{
  "num_attention_heads": 12,
  "norm_place": "pre",
  "extras": ["capped logits"],
  "init_std_qkv": 0.0496,
  "init_std_o": 0.0,
  "beta2": 0.98,
  "lr_head": 0.00672,
  "decay_shape": "sqrt",
  "batch_tokens": 262144,
  "max_seq_len": 2048,
  "doc_mask": true
}
MLP neurons of a small language model. Each row is named by its layer, matrix (up: input weights) and neuron, and shows model dimensions 288-383. Each number is 128 + 32 x the weight over its row's rms, rounded and kept within 0 to 255. Numbers have three digits each.
After each neuron's rows, "fires after" lists the tokens most often just before its 100 highest values on Wikipedia text that the model never trained on. A number after a token or word is its count.

L5.up2803:125116121114065162154156115158109177159154118111154160144157119133149090100157140149104140123059079122165109128133124057197108144088131134122151226177094111133120153150097099140116144066155159101086081154188033144131145131114117118083135191101144170149173157179092182079120131098179131097
fires after: " |" 55, "," 10, "|" 7, ":" 5, " -" 4, "/" 4

L5.up2894:122100115140079139150138166104140091119095161123156171096164105191131101115131142110087155108150134152127179135137154130133108110196089139152062125175099184122140126150074104185070044104129119063152150137102026095142107107209178134136144133108114187126147083092085142128156137110122116150
fires after: " |" 52, ";" 13

L5.up2984:106161136136167169077155161140164136140095172096115133159127155137174120106104189128151095172193139098184069128137160126152137069082099145123129157191118163202195158068089102086125153099182156149118057130111173101159182120123168165157109054110120095114134200130136106153125129164119143123
fires after: "|" 60, " |" 18, "\n" 6, "–" 4

L5.up1364:110129167149095092103189169118103123151129127101128123165106121115099134085148178158133174084157171136128095184161067198150125086105133135050187150134127107155186111122120129138117104115137073141115142130104076136138110144119192165125065177112117149140124152108088153080131105075100147117
fires after: " |" 23, "|" 13, " to" 9, " with" 4, " not" 4

L5.up2554:126128090104140132157120132139126094142165107129162126074139105125099150131148139167074199143123156130115110152104136113166056078109158106130176134158152150132092114192071127152204120131089148109126126099084106122127143073147141113077090107132091135085169129156146196094137103146186164127
fires after: " |" 35, ":" 8, " +" 6, ";" 6, "\n" 4, "|" 4

L5.up2524:107178112141125113130193128133054119098103157163162141105144107111147109169117122143141110146136064153081164161146109126155115131099065153116176115165107115081123150116110172075154130130126144116096110142084136106145120166054155121208147139107141096131154134139126176067133211169108091122
fires after: " |" 36, "|" 13, "-" 6, " received" 4, "," 4, " (" 4

L5.up1637:081140119156148211088074156135106113128097126139119178128142152060136139167148159111070127087123125143187125132128167130180163098143124138141138157133144156121110111122119163120160108123184131106098117135127142144140083096139152126136133200120074141090105139095134120071065178136137119095
fires after: " |" 41, "|" 33

L5.up1828:128203121175134128152103096074100089116168126144129118122154105160137166074154114118144109159174092113118109160169121116090168075091121082051178140120123038184081087154125154102096183137111117086142113134091158115183086150064166134168119152160100157185104126106187182122161120117135103139
fires after: " |" 51, "|" 6

L5.up2845:122145103149082102144136117060084105161128125120168117105206116148133104121154101116193082135161162133130174108155151166124099098132075157061125149110102111165056114130045132100164147130107142154130095192061156118218115164159147124169102131171143093138150125126155134149110116120069146139
fires after: "|" 41, " No" 10, " |" 5, " Democratic" 4

L5.up2630:129146063208123178126061166179096107135153175155053143151040115064144169124108170144144160137167096105136096131199116083163151065107097106098207087090114124108183110168055088118111134132114125100141088134058137154162143134107133156136088149104204093132140103117119088121110093118127154123
fires after: " |" 42, "/" 7, "J" 7, "|" 5

L5.up2540:126141134188110092112132104128079114120145123117095171190135131125149191106121144079129107123162170112133186118091134135139125069100099132105134171171130156086140091122155136152117102161173129192078086136090110123118131128148117139181131108111156137141159194166161085168137136142137122123
fires after: " |" 29, "\n" 15, "|" 14, " age" 4

L5.up2078:095128142150119159164093153132075135152136221087164150093221121127122120154088143069148121115178148119161156135182123150134124090057108177160139136168136114118162033133140109101146172145145079214149097130081068129193134186136093069128141104189128187151146097148126091106110151129128159168
fires after: "|" 18, " 6" 14, " (" 13, " 0" 5

L5.up1645:137154083150077149159148098185130104079205115085084145131158083079126105133144104176129146140085095151131116090108138116166174134184155116111148136174165118149186109154124053080154151149146124135108058087131112168134129129197117130193107223159103137132138115103099102138154111105130148106
fires after: " |" 29, "|" 17, "du" 4, ";" 4, ":" 4

L5.up453:184122144133152093165147140143146119128105152147129171139145159143178071135120147134153164122113158154101162113117186143140194164105100067172119158152116132060200145089171188112140142099139146126113126170123073144168089100111147140175124184096079129108140100152099229162152092130110086096
fires after: " |" 55, ";" 6, "|" 5, ":" 4

L5.up747:085065127140097166224144120105160106104133127139168125129181124188179149075105139171133171100131112100139121144154110141122152154144119075098099160146087227105136074108092106160123129140130110119144085133144129066168117107180082112190104094140160083087143129083094093064187218163115148091
fires after: "19" 19, "18" 18, "," 6, "17" 5, " 18" 4, " 184" 4

L5.up1688:136133142085120106094147092104096151128172120126130196148130096141148140128150150110130160060135139117062132186073164093111125115124184177098132158144135127096163124182073127141081154151139097114133154118127126150160143151140116151114131181082144122144122167182141132133108168102060091116
fires after: "|" 24, "-" 13, " |" 9, " (" 6, "–" 5, " " 4

L5.up1032:117193157084075113161082151113097077174103111138140143075129142090114113108118135150130130143154088085065137121176170086179122139087153091147108182127125142155119102172079050102105135177165162114168103151100133078184136130183147148096124105099143128112164167164184122098124099115138125126
fires after: " |" 64, "." 17, ";" 9, "|" 4

L5.up1409:084165157131016091150155134121197104096154172110161156210106142148150158104172115095135112160115184078103114141104100178143157135150120113096174089193155094169136055134144161164189129139186092118134133093127065131165112121201128142177117172106106101134165188067094126125135068110131109123
fires after: " |" 38, "|" 8, "-" 8, "\\" 7, "." 4, "%" 4

L5.up240:137132107177126093110132136152143122116106143093121096112133138136174139076137149162127150132081143084155123151163121162163101125108108122065137055106085128110154113169153179103129122109099135160095086099094146143063131161076070058094162060133075111139142108158069135088126125203110080128
fires after: " 0" 30, " 2" 18, " 3" 12, " 1" 9, " (" 4, "_" 4

L5.up1816:136082118085089123116129154131161084143077197106156121196097108129146063104100068116157125070044071116150076120155156103151116173133097121106136148130110090134126076202147106169100160158147054131104146143104118132155097148186136094153112148115087126119156133099120161136158076136091120132
fires after: "-" 90

L5.up3029:107065119110095136134102042157109135155152123107179103121146095144189137098106100141174155145150142150145153110141144114162095141070103186122144126137150164162156133140140147085148129054092082139073109124177129130179125190169121105075128148172103101092122114109120100125166154145127126104
fires after: "," 35, " 1" 7, " 2" 7, " Be" 4